Weights of a small transformer language model: biases, a variant of Muon for these matrices.
MLP neurons of a small language model. Each row is named by its layer, matrix (up: input weights) and neuron, and shows model dimensions 144-207. Each number is 128 + 32 x the weight over its row's rms, rounded and kept within 0 to 255.
After each neuron's rows, "fires on" lists the tokens most often at its 100 highest values on Wikipedia text that the model never trained on.

L2.up913 [137  80  99 124 181  70 149 150 115  95  99 100  80 129 140 142  88 123 139 141 102  48 173  85 127 163 115  95 145  95 145 129 133 112  80 131  49  94 154 121 133 138 102  81 116 125 111 102 162 126 159 154  73 126 107 190 129 126 120 172 122 124 158 133]
fires on: "iver", " fl", " inter", "fer", " about", "per"

L2.up172 [133 119 141  73 140 149  98 127 158 129 130 116 133  80  85 143 111 110  93 144 122 199 124 138 163 134  99 220 100 114 134 137 191  81 116 123 138 162 194 152 141 166  75 132 128  99  77 130 104 223 173 101 104 118 125 117 123 117  28 138 204 141 124 125]
fires on: "gr", " Gr", " gr"

L4.up514 [154  54  93 172 102  35  90 101 128 126 215 106 135 124 142 100  88 149  85 120 119  95 106 144  96 162 105 156 148 111 132 126  58 160 156  87 148 154 117 105 163 155  95  81 123 138 166  92 124  65  92 136 129 118 171 138 187 128 120 107  63 115 113 142]
fires on: "om", "l", " found", "id", "fl", "ug"

L2.up590 [ 75  96 143  34 115  98 150 147 176 126 158 127 123  97 155 196 116  92 139 109 105 151  45 137 192 124 115 199 166 136 168 153 160 171 158 198 128 170 126 127 145 109 124 135 135  92  11  97 110 115 138 139  74 131 143 133 114 141 128 151 133 104 169 163]
fires on: "th", " Th"

L2.up959 [ 72 109 114  47 126 160 146  68 105  66 117  75 146 140 145 134 109 162  97 162 130 144 107 175 145 144  86  64 102 104 148  81 156 133 117 124 152 152 151 121 142 121 164 101 129  85  70 168  95 120 103 145  85 131 133 129 162 114 100 132  92 156 145 164]
fires on: " from", " col", " gr", " where", " do", "."

L4.up652 [ 84 187 132  98  84 161 122 124 114  78 112 192 149 114 145 118  98 148 136  74 111 127  50  90 172 208  50 142 163 169 140 102 160  69 116 173 139 117 129 107 152 139 138 151 163 101 113 127 145 103 118 140 111  98 114 164  69 162 110 152  84  92  78 120]
fires on: ".", "2", "l", "m", "z", "re"

L4.up849 [103 166 101 145 115  85 110 135 117  78 148  84 173 154  52 116 149 162  85  91 118 159 104 158 153  94  75 196 131 112 100 160 149 126 123 145 134 140 214 220 133 131 117 122  66 105 119 149 111 123  71 117 185 155 119 115  65 155 162 132  69 146 105 119]
fires on: ".", "ated", ":", "ike", "ed", " made"

L2.up812 [166  48 170 139 183 101 114  67 104 124 125  93 167 151 126 123  82 117  81 139  77 110 118  98 101 137 127 166 124 116  76  33 165 122 131 117 159  92 180 126 110 150 127 122 134 114 114 123 121 174 137 122  93  87 134  66 140 180  74 138 187 142 168 165]
fires on: " sp", " Sp", " Gr", " sl"

L4.up926 [114 130 201 124 129 138 107 103  60 121  95 168  49  84 150 203 101 132 117 183 136  76 156 177 162 113 102 115 105 128 100  77 197 119 173 165 144  93 115  99 186 107 132 160 138  86 143 179 102  73  91 135 121  99 191 102 122 201 143 113 129 116 141 149]
fires on: " ", "1", "2", "3", "7", "9"

L4.up31 [ 56 178 140 153 106 124 108 202  98 119 118 110  88 105 158 146 121 111 130 135 153 159 151 195 126 197  71 137 104 122 124  69 141 121 137 107 142 187  68 173 168 112 128 139 129 153 133  66 121  94 137 146 135 147 129 124 134 103 111 154 101 157 117 140]
fires on: "d", "U", "D", "F", "C", "B"

L2.up96 [122 113 165 182 110 136 193 110  79 114 151 141 143 126 148 136 121  66  88  84 148  90 168 183  77 125 127  90 120 138 127 177  71  80 112 119 134 133 159  93  86 124 135 128 161 108 113 170  88 117 122 164 169 179 102  71 167 119 167  75 146  92  68 128]
fires on: " r", " ch", " at", " p", " place", " med"

L2.up178 [139 162 172  82 132  98 115 136  80  98 149 164 188 171 179 121 147 102 143  85  60 186 126 159 123 157  74 159 159 112 122 153 134 117  59  95 128  80 161 147  84 184 110  90 107 166 118 103 175 155 140  90 190  99 152  66  52 120 127 151 203  87  98  87]
fires on: " Ad", " ad", " ed", " Ed"

L2.up430 [147 112 119 117 159 129 153 123 189 111  89 138 122 119 154 144 135 122 140 169 130 198 151 145 119  99 115 104 144 146  74 118 196 141  82 102 123 135 170 121 137  82 176 150 107 154 121  81 213  89  63 169 164 120 116 172  98 167  99 184 107 154  71 112]
fires on: " with", "ical", "aw"

L2.up645 [124 128 163 181 133  77 139 159 139 145 182 167 147  86 140 107 140  75 105 104 115 175 110 144 118  59 150 139 132 136 113 155 138  70 161  87 126 118 109 118 162 116 109 164  50 158 162 144 113 140 164 117 111  72 142 120  93 157 126 144  73 202 118 160]
fires on: "am", "um", "ound", "ock", "up"

L2.up745 [ 99 136 134 198 124  76  72 116 152 138  63 154 176 168 127 124 165  80 162  98 140 155 148  84 116  96 158 169  68  93 145 157  96 117 141 157 115 183  80 113 157 128 111 142 137 116 135 136 120  97  99 138 132  95 107  67 103 151  84 160 113 129 103 115]
fires on: "an", " South", " American", " National", " New"

L2.up912 [123 123 146 109 146  83 204 133 111 146  60  92 187 139  71 125 124 153 106 191  76 140 174 103 186 127 138 131 197  78 140 147 184 131 114 135 131 138 164 115  95 150 102 158 146 173 143 104  87 126 101 181 137  84 187 131 128 136  91 108  91 152  93 100]
fires on: " /", "-", " •", "/", "ode"

L4.up420 [167  62 114  68  99 132  83 180 104 116 161 128 138 138 135 119 100 141  99 136 137 114  64  85 195 103  92  63 108 109 101 125 147 146 129  88  93 118 113 132 142 146  90 167 205 115 107 171 135 101 198 159 110 150 154 175  76 118  74 155  98 149 172 107]
fires on: "ed", " a", "at", "ft", "p"

L4.up1006 [ 72 122 121 150 180 171 111 167 119 124 124 115 103  98 197  92 134 127 148 127 150 181 104 127  99  92 177 161 136 136 160 176  98 152 173 112  79  90 111 121 152  49 150 142  91 114 104 127  73 130  80  91 186 126 131 139 127 107 107  52 146 127 163 120]
fires on: "in", "o", " sp", " com", "hip", " per"

L4.up463 [136 124 120 127 144 130 142 167 143 112 112 134 157 136 141 129 115 194  89 149 103 145  89  96  99  85 157 141  61 129 159 109  76 126  36 138 163 119 132 167  18 115 138 182 163  66 111 124  99 169 130  95  92 146 189  78 126 161 136 137  91 124 148 123]
fires on: "u", " Sp", " desc", " Par", " sp", " qu"

L2.up487 [126 117 179 113 151 138  92  84 132 133 142 102  65 105  90  83 140 123 130 131  95 181 125 183 192 126 135 160 122 151  77 125  72 145  78  43  97  84 123  98 168 198  95 113 119 128 100  62  61 143 139 130 111 102 140 137 167 138 114 160 107 168 109 121]
fires on: "–", " U", "/"

L2.up467 [161  64 122 145 186 111 138 109 130  71  90 127 125 114 120 107 169  64 116 114 107 153  94 142 108  74 167 160 124 130  89 176  98  89 152  63  79 172 108 190  90  89 114 157 123 174  98 111 100 100 141 148 114 107 183 137 115  76 120 124 150 168 140  93]
fires on: "um", " ="

L2.up26 [139 174 225 152 155  97 173  87 124 148 147  80 135 171 133 164 144 133 134 142 118 169 128 133 157 147 166 120 135 134 189 132 157 134 116 150 103 159 105 125 158 152 103 113 126 190  87  89 152  75 182  86 179  90 139 155 124 158 123 123 128  85  92 115]
fires on: "\n"

L4.up448 [147 117 130 150  94 151 175 109 141  36  69 124 127 161 176  67 140 103  82 102 169  90 105  91 126 101 135 130 141 134 154 110 122  83 136  83 104  85 133 208 191 113 133 152 153 117  67 121 131 130 141 145 112 181 132 114 129  80 111 104 114 144 159 144]
fires on: " p", " h", " H", " P", " off"

L2.up182 [132 108 152  91 156 102 182 140  79 165 124  83 153 152 214 110 164 130 194 162 102 122 130  87 176  97 117 124 114 125 151 160 145 103  84 125 174 159  90 151  87 105  72 122 135 138 164 155 122 191 136 102 177  76 131 167 113 103 123  65 115 154 105 113]
fires on: " /", "ity", "ulation", "ite", ":"

L4.up568 [132  96 117 159 135 162  91 177 169 108 129 154 130 173 115 135 111 139  90 115  37 114  99 139 168 132  60 133 175 115 137 125 133 125 143 142  86 123 125 140 126 127 153 129 138  71  70 133  98 148 118 156 134  42 148 112 116 135  77  87 154 197 107  89]
fires on: "he", "arri", "ig", "arg", "iv", "ur"

L4.up986 [153 109  82 114 130 124 104 183 124 136 109 187 128 117 105 173  62 111 101 144  87  95 117 122 161 169 105 104 185  90  87 113 182  85 140 149  90 107 114 185 127  99 174 111 115 203 110 162 122  83 126 154 178 108 162 147 125 187 148 154  66  95  56  98]
fires on: " ar", "3", "4", ".", "2", " ("

L4.up215 [132 154 117 184 164 100 181 113 157 119 121 111 165  64 163 110 136 109 104 112 114 160 130 105  76 169 172 146 160 175 187 183 127 152 109 107  90  96 149 111 146  93  83 155  96 118 148 168 153 155 163  64 166 119  94 141 119 180 105 120 161 178 177 117]
fires on: " F", "v", " V", " Med", "qu", "oard"

L4.up536 [104  91 114 148  74 148 156 135  90  57  70 180 191 127 175  95 167  94 116 107 145 121 177  58 106 139  82 161 147 167 152 174 165 126 119 126 111 135  81 149 131 122 153 140 116 130 119  45 131 162 134 146 120 141  73 125 165 159 124 152  88  78 138 122]
fires on: " ", "4", "2", "ce", "ired", "te"

L4.up139 [152 165 130 134 145 121 109  92  92 106 144 128 167 139 115 141 151 190  74 147 228 153  99  75 175 144 153 135 107 150 134  88 150 162  80  70 153 103 136 156  81 102 149 163 161 173 125 121 104 134 127 135 122 136 107 115  98  96 119 148 153 145 129  35]
fires on: " of", "at", "ect", "ent", "ult", "s"

L2.up272 [ 99 156 138 120 128 136 127  80 128 149 129 119 200  62 131 124 183 136 152 131 117 166 147  99 105 118 147 189 118 133 117 113 101 136  98 113 110  76 106 174 154 134 115 110 156 127 112  82 116 122 201 149 100 132 114 105 123 113  59  92 153 152 102  93]
fires on: " (", "\n", " |"

L4.up617 [ 57  97  85 210 109 121  86 142 134  88 122 135 127 146 117 113 144 154  81  96 134  86 125 119 104 129 123 206 132 141 140 125  79 125 131 144 171 119  90 176 106 134 127  63  93 137 178  96 141  96 111 126 149 124 145 113 127 102 168 102  89 145 149  94]
fires on: "s", "ed", "ired"

L2.up439 [129 107 156 159 132 139 123 170 131 168  85 123  71 176 149 138  95 169 136 145  96 103 154 157 147 119 179 134 184  84 152 157 123  96 159 129 114 131 171 141 117 128 106  88 112 148  32 158 127 110 112 166  99 181 148 184 151  78 133 127 170 164 148 100]
fires on: "ft", " =", "aged", "let", " /", "fess"

L4.up286 [106 127 122 116  89  99  86 115 121  97 107 159  91 105 134 129 142 147 149 118 120  34  99 118  65 132 124 107 145 129 128  90 110 124 107 125  82 120 148 206 156 125 107 131 103 166  73  90 117 132  77 108 108 149 113  99 153 134 109 103 168 142 155 186]
fires on: " |", ")", ",", "),", " con"

L2.up299 [ 88 164  86 113 150 151 188 123 145  53 126 106 130 106  79  76 159 119 108 152 114  98  82  56 113  67 143 148 185 149 150 143  97 138  94 177  47 150  99 154 139 107 165 104 173 140  92 156 130  92 156 138  96 161 186  72 104 183 139 113  86 172 139  98]
fires on: " H", " h"

L4.up437 [ 78  97 150 126 154 136 185  90  74 100 142 145 144  94 133 118  74 149 102 148 114 143  87  81 129 103 101 120  98 124  79 137  94 109 150 195 179  49 143 151 143 131 120 114 120 121 105 119 147 110 192 176 131 103  46  83 130 175 116 161 113  71 129 171]
fires on: " Sw", "qu", "w", " Pol", " med", " pol"

L2.up230 [174 151 123 130 149 153 122 102 132 131 145  96 143 117 142 148  69 105 131 142  86 134 176 159 171 145  73  96 124 128 122  79 146 199 148 152 183 149 170 155 181  83  90  99 161 134 181 101 168 114  85 193 121 150 122 121 113 139 152 154 176 142 140 136]
fires on: "1", "2", "9", "0", "p", "-"

L2.up564 [ 83 116 100 112 118 121  69  88 141 140  98  95  76 190 117 151 132 164 159 173 129  78 197  90  82 111 210 174 156 108 162 109 113 116 145 132 164  97 110 184 151 187 128 158 123 105 109 140 139 140 140 155  86  92 136  87 145 148  74 173 112 159 123  95]
fires on: "ite", " Japan", " used", " use", " France"

L4.up314 [187 191 164 116 146 103 170 116 149  44 118 120  78 178 153 155 147  99  98 127 109 150 117 106 194 124 120 100 159 122 119 204 119 156 169 110 138 123 121 155 131 110 109 133 214 205 112 146 128 134 147 144 103 100 107  98 124 149  89  94 108  65 137 124]
fires on: "or", "an", "en", "on"

L2.up502 [131  85 132 101 103 143 117 104 146 164 103  89 157 108 130 158 151 109 171  76 197  86  97 118  92 148 145 126 110 141 145 158  73 145 148 125 140 100 128 108 131 160 177 160  88 135 138  96 158 112 128 150 183  62 153 106 144 154 168 217 176 133 151  79]
fires on: "ian", " World", " American", "/", "ual", " National"

L2.up592 [128 132  99 157 107  53 114 142 149  59 170 163 137 101 101  82 236  76 112 123 133 174  49  93 112 151 207 109 159 113 114 119 132  87 117 129 155 115 132  68 163 122 128  86 157 156 198 129 154 133 127 146 131 160 206 102 186 108  90 121  91 118 145 146]
fires on: "l", " man", " Fl", " Man", "fl"

L2.up860 [133 171 150 147  90 151 132 176  88 148  78 113 139 134 143 151 122 131 145 135 135 153 114 145 122  92 103  98 103 142 185 124 101  57 132 153  84 108  86  94  89 132  56 166 137 126 165 142 111  94  96 119 107 130 139  98  94 166 166 115 122 129 108 100]
fires on: "0", "9", "6", "4", "7", "8"

L2.up309 [152 154 189  63 147  91 148  95 158 130 102 119 134 153  86 117 152 141 100  92  91 123 158 144 108 196 105 153 170 143  87 124 105 137 106 112 121 130 116 169  94 195 132 114  97 136 124  93 136 116 124  74 113 115 115  71 114  99 122 144 132 102 116  48]
fires on: " ad", " Ad", "imes", " •", "angu", " is"

L4.up181 [ 89 131 163 140  76 148 122  82 108 113 137 142 171  99 176 108  91  87 133 131  92  97 189  88 115 115  96 115 119 147 149 156 166 179 111 100 175 141 120 154 118 195 203 145 107 107 102 121  80 106 127 138 183  91  60 162 126 142 110 150 170  91 112 102]
fires on: "t", "2", "g", "1", "te", "6"

L2.up990 [157 173 115 144 136 118 154 138 127  75 160 169 134 141 137 169 181 144  92 152 104 136 149 112 153 125 118 152  98  72 115  90 170  66 145 154  86 103  76 150 126 142  92 126 159 108 167 155 158 169 157 167 122 144 137 171 135  79 157 143  92 155  56 227]
fires on: "ra", " so"

L4.up661 [160 125 111 199 181 171 140  94 115 105 147 125 119  61 128  94 121 128 129 131 132 187 141 193 100  95 101 104  89 118 127 113 121 115 135 160 110  83 130 157 131  84 173 124 133 128  32 189  63  78 126 158 134 137  76  62 183 137 137 154  58  55 162 168]
fires on: " in", "il", "qu"

L2.up567 [152 131 110 160  87 111 110 111 140 104  93  77  95  42 167 118 152  89  83 179 172 130 118 148 125 102  90 145  79 121 155 129 119 115 149 136 105 157 137 149 131 131  96 110  79 155 113 139 211 172  94 178 129 113 178 161 149 170 107 118 105  87 102 154]
fires on: ":", " as", ";", " sing", "uc"

L2.up403 [120  97 154 124 107 192 100 191  99 131 121 126 162 157 119 163 127 182 131 170  88 183 140 148 160 100 154 162 151 117 144 187 140  97 110 145  89 107 117 146 130  87 120 137 176 165  87 112 128 135 155 146  88 120 161 168 131 154  98 113 107 100 168 117]
fires on: " /", "°", " O", "fess", " km", "up"

L2.up232 [110 149  88 147 162 144 168 139  84 118 113 155  93 151 145 149 129 136 106 143 131 112 169 131 109  76  98 133 137 111 172  91 126 119  56 136 151 108 128 110 136  88 105 201  86 157 149 122 101 115  42 121 122  72 144 147 137 179 119  94 148  74 118 190]
fires on: "2", "3", "8", "0", " career"

L4.up566 [134 128 117 106 133  83  60 200 155 115 100 171  99  82 114  83  70 155  98 128 115  81 104 125  60 163 107 114 145 117 166 167  90 120 148 103  88 116 134 164  60 140 129 110 145  91 103  83 106 127 127 109 117  85 153 165 138 135 139 114 172 163 151 108]
fires on: ",", "7", " polit"

L4.up682 [ 68 107 171 207 164 102 125 165  81 113 151 124 161 125 138  97 128  91 164 105 119 110 181  94 137 108 106 171 163  91 146 146 138 161 171 118  82 102 115 199 123 103 188 195  84 102 171 158 159 107 131 165 117 124 111 110 123 139 182  75  86 110  84 103]
fires on: " ch", " music", " Ch", "ch", "8"

L2.up536 [111 159 150  89 182 134 143 151 114 124 116 109 188 102 145 140 141 148 149 152  96  89 147 120 121 114 141 162  85 148 119 134 102 147 132 183  48  88 110 129 159 191  74 164 166 134 109  86 105 141 134  92 133 121 105 136 207 133  67 135 114 165 138 168]
fires on: " not", " ed", "ru", " Pol", " Fran"

L2.up1008 [ 65 117 125  63 142 103 124 181 103 157 161 155 128 197 121 177 100 150  95 118 122 162  93  91 127 143 124 179 104 140 131 139 151 156 159 209 131 141 178 154 138 105 161 113 171 134  69  76 104 171 138 164 142 104  98 136 141 157  88 135 106 141 146 139]
fires on: "th", " Th"

L2.up371 [158 115  86 132 150  49 102 137 128  89  90  90 114 196 120 194 170 122 135 127 197 127 137  95 103 129 129 113 136 139 123 138 114 121 179 137 170 143 100 125 181 182 104  93 202 138 124 131  95 162 128 131 164  55  59  97 144 131 104 151 137 172 119 130]
fires on: "an", "ubl", " Japan"

L2.up641 [123 144  96 177 145 123 114 174 108 103 115 121 109 124 129 162 142 154 163 126 102  89 119 126 163 117 129 149 102  83 113 137  81  96 161  87  98 123 161 189 209 139 107  88  94 125 100 101 106 170 176 140 110 115 150  96  93 138 146 137  97 115 111 176]
fires on: "act", "att", "ast", " so", " At"

L2.up458 [107 152 139 121 146 132 180 184 146 131 154  77 137 136  90 135 113 111  87  98  95 110 186 115 127 129 160 116 133 165 118 100 194 149 107 124 158 152 122 118 165  96  82 169 178 138 134 131 133 107 115 184 127 161 104 124 121 114 118 145  80 161 115 110]
fires on: "-"

L4.up330 [131 132 135 166 147 174  53 135 117  92 116 111  99 100  81 160  88 162 147 136 157 162 116 169 177 149  98 148 140 128 137 123  99 134 103 125 140  73  91 177 131  85  83 139 111 169 129 115 169 143 113  99 158  92 163 126 136 162 126 141 107  86 124  90]
fires on: " |", "|", "|---|", "land", "|---|---"

L4.up424 [170 132 158  97  94 104 153 108 164 100 189  67 127  89 131 122 135 106 196 152  71 103 156 143 117 168 131 127 126  87 159 128 145 151 128 127 129 144 137  83 151 168  65  86 142 105  75 117 138 140 198  95 122  99 172 172 144 113 126 151 148 130 109 102]
fires on: "\n", " States", " ann", "m", "mer"

L4.up365 [ 97 136 128 140 184 158  81 124 162 105 110 172 115 136  57 204  90 134 116  54 139 144 141 173 146 132 119  94  87 160 146 141  97 143 121 174 100 159  92  87 100 123  76 117 128 172  97 115 116 103 184 115 162 187 135 110 152 134 139 120 144 125 114 149]
fires on: "8", "1", "7", "0", "9", "4"

L2.up685 [113 170 122 130  48  72 123 113  79 100 166 141 224 143  98  88 156 140 155 131 140  81 183 114 132 169 131 165  77  94 129 160 156  81 125 152 145 109 125 158 152 119 108  56 159  90 124 140 111 156 157 168 117 131 136 143 113  90 121 201 167 178 136 155]
fires on: "\"", " la", "ra", " direct", " La", " man"

L2.up835 [116  74 114 149 141 190 131  96 136 109 142  96 149 108 115 122  95 117 154 123 116 173 158 159  92 125 142 159 103  87 100 114 142  98 104  71 149 113 126  90 112 125 136 153 148 149  90 117 146 140 160 154 103 140 164  60 161 141 114 135 134 153 132 135]
fires on: "d", " from", " born", " ad", " in", " Ad"

L2.up344 [147 173 156 135 134 152 168 123 171 211 196 138 155 122 149 144  92 106 138 153  94  85 148  79 116  90  79 142 168  95 138 137 120  59  95 153 131 150 213 190 131 132 116 116  97 110 135 102 130 159 154  93 140 173 156 174 163 163 104 170  84 112 133 127]
fires on: "ict", "itt", "duct", "eat"

L2.up527 [203 141 143 147 156 152 114 169  95  68 133 108 139  88 119 122  95 141 111 141 120 102 134 113 104 121  91 144  93 150 127 136 135 100  91 192 125 141 144 133 153 131 148  92 111 128 115 133 111 129 180  62 175 138 108  43 169 113 121 123 146 110 126 124]
fires on: "rib", "uc", "u", "icip"

L4.up614 [110 108 115 119  71 133 159 136 128 158 161  87 177  85 102 121 145  91 114 130 105 110 175 119 104 160 147 115 105  69 124 136 175  74 154 158 103 170 122 149 145 141 157  99 126 126 152 170  83 144 127 125 150 148 117 150 105 147  54  65 164 151 129 104]
fires on: "ak", "ut", " direct", " man", "irect", " Man"

L4.up203 [113 134 109 127 118 166 145 144 166 125 122 138 134 118  94 136 131 130  75 117 138 132 129 119 101 132 184 121 111  73 168 150 120 155 146 116 135 142 128 106 121 154 106 112 101 184 155 113 107 167 133 139 173 167 142 146 148 135 147 176 139 159  90 114]
fires on: "8", "6", "s", "7", "9", "3"

L2.up190 [151 116  95  60 124  72 147 182  79 128 139 131 123  84 133 143 135 156 169  93 103  96 130  87  86  69 142 229 175 180 143 124 116 113 129 144  78 136  96 159 147 109 135 133 123 132 110 131 158 146 152 150 110 167 131  76 110 121 129 101 140 153 118 132]
fires on: " h", " v", " H"

L4.up593 [128  74 185 125 161 144 152 176  91 107  83 162  80 153 106 112 101  96 120 150 118 176 104 126 125  96 149 151 193 122 155  82 151 117 125  73  90  99 153 167 123 134 188 151 163 115  88 127 148  59 142 118 143 134  63 122 137 107 145 171 171 164 138 131]
fires on: " o", " at", " de", " v", " d", " from"

L2.up202 [125 141 186 137 122 158 120 158 123 166 129 104  95 137 122 153 123  97 115 133 119 201 134 139 175 135 127 153 121 156  91 112 166 148  99 130 106 160 139 137 123 125 129  82 149 120 151  48  74  95 186 181  82 155 227 122 156 116  74 137 143 174 135 132]
fires on: "/", "-", "–"

L4.up91 [128 118 125 138  93 135 168 141 133 133  97 154 158 128 120 112 101 135 144 163 119 130 193  88  87 165 116 184 144  71 129 104 134 144 178 117 128 125 147 130 132 152 138  96  96 135  47 129  80 174 131 144  99 161 133 149 198 147 204 147 110  93 120 123]
fires on: " ", ",", " d", ":"

L4.up884 [104  50 163 126 129  76  95  88 157 161 156  76 119 131 122 110 135 139 148 115  89 165 122 112  48 105 143 117 179  79 125 107 157 102 139  91 130 210  96 165 153 118 161 109 144  98 148 193 117 149 108 151 101  73 146  74 169 138 122 116 145 107  83 131]
fires on: "i"

L4.up700 [ 93 131 126 187 173 121 140 105 165 122 151 114 113 127  71 131 161  56 135  88 116 128 144  98 128 108 150  84 110  68 142 107  37 125 150  69 105 152 162 167 159 151 138  98 126 109  96 149 144 131 151 169  95 109 142 142 142 118 152 146 176 148  93 109]
fires on: " At", "he", "t", "att", " Med", " at"

L2.up699 [104 108 123 121 101 192 113 113  72  96 153  81 116 112 105 124 133 113 152 118 146 205 155  80  88 124 139 130 161 106 202 135 128 135 187 141 110 148 144 155 104 128 159  80 131  59 102 136  92 103 104 107 133 117 109  65 124 114 119  53 128 150  41 194]
fires on: " ab", "i", " s", " int", " contin"

L2.up554 [116 132  89 131 128  85 149 162 127 117 151 130  81 117 111 135  84 100 101 160  88 164 145  72  95  89 126 154 174 115 168 109 153  74 107  99 131 142 109 204 137  88 125 125 148 104  81 173 170 137 175 151 118 158 144  81 149 118 146 121  74 190 127 130]
fires on: " h", "ina", "ile", " H", "ines"

L2.up586 [157  87 139 108 150 108 180 136 175 178 124 130 176  81 157 140 124 107 118  48 135 169 173 163 153 165 128 138 108 105  94 151 126 118 104 134 133 114 130 182 132 202 168 116 189 104 122  76 182 108 119 125 222 153 109  97 147 158  94 155 108 148  77 152]
fires on: "ical", "ic", "ric"

L2.up730 [ 91 144 139 107 134 136 160 167 129 135 136 153 173 178  60 131  55 144 166 141 114 158 125 120  99  68 151 137  70  89 127 126 123  77 196 137  81 145 186 129 177 130 124 132 143 160 138 139 173  85 145  74 105 140 105  80  86 110 134 186 120 160 164 164]
fires on: "em", " ind"

L2.up126 [ 93 144 121 114  73 107 107 104 140  81 124  92  67  91 109 127 155  95  74 155  83 168 134 103 121 124 167 136 145 129 164 131 106 130 112 106 160 139 148 100 148 175 138 146 144 117 122 162 141 162 130 166 159 151 159 115 125 164  95 121 150 154  83 104]
fires on: "uc", "anc"

L4.up921 [155 127 164 155 119 116 132 132 114 120 114 162 127 158  93 171  81 117 146 134 124 139  91 110 106  82 158 108 124 105 149 139 145 140 115 116  93  89 160 149 174 104 141  85 126 112 115 118 141 110 101 132 138 122 121 155 134 130 121 188 116  55 159  98]
fires on: " f", " g", " ind", " Car", " G", "az"

L2.up80 [124 107 140 223 110 159 105 139 103 114  95 112 114 152  72  68 149 155 154  83 179 136 107 103 102 114 110 153 146 137 180 166 136 167  97 148 123 135 122 114 135 137 162 162 135 102  95 111 195  94 151 145 127 139 112 121 111  79 203  92 146  87 135  77]
fires on: " ch", " t", " T", " Ch", " B"

L2.up877 [122 115 112  92 143 140 172 152 117  79 114 128 128 131 126  84 139 131 177 130 123  75 127  95  68 133 153 197 187 114 176  90 113 117  91  88 110 117 131 150 124 120 151  88 147 136 126 116 164 130 143 130  89 100 116  80 140 154 124  87 161 143 147 135]
fires on: " H", " h"

L2.up890 [ 73 166 132 121  90 148 134  99 142 128 140 155 105 183 118 207 165 118 112 141 147 113  92 118 129 148 103  90 143 109 143 118 145  70 176  72 114 107 115 194 117  86 204 139  83  72 108 186  69 196  67 118 122  95 121 157 101 144 115 143  70  87 177 128]
fires on: "it", "che", " career", "echn", " cent", "rit"

L4.up318 [141 172 131 112 116 117 140 101 158 178 166 116 136 168 107  88  65 106 165 113 132 157 125 167 160  76 152 142 212 172 154 107 112 173 141 120 182 159  99 126 116 113 160 128 156 123 159  95 120 157 141  68 151  93 171 122 114 132 129 137 141 119  97 147]
fires on: "l", "if", "ol", "ath", "C"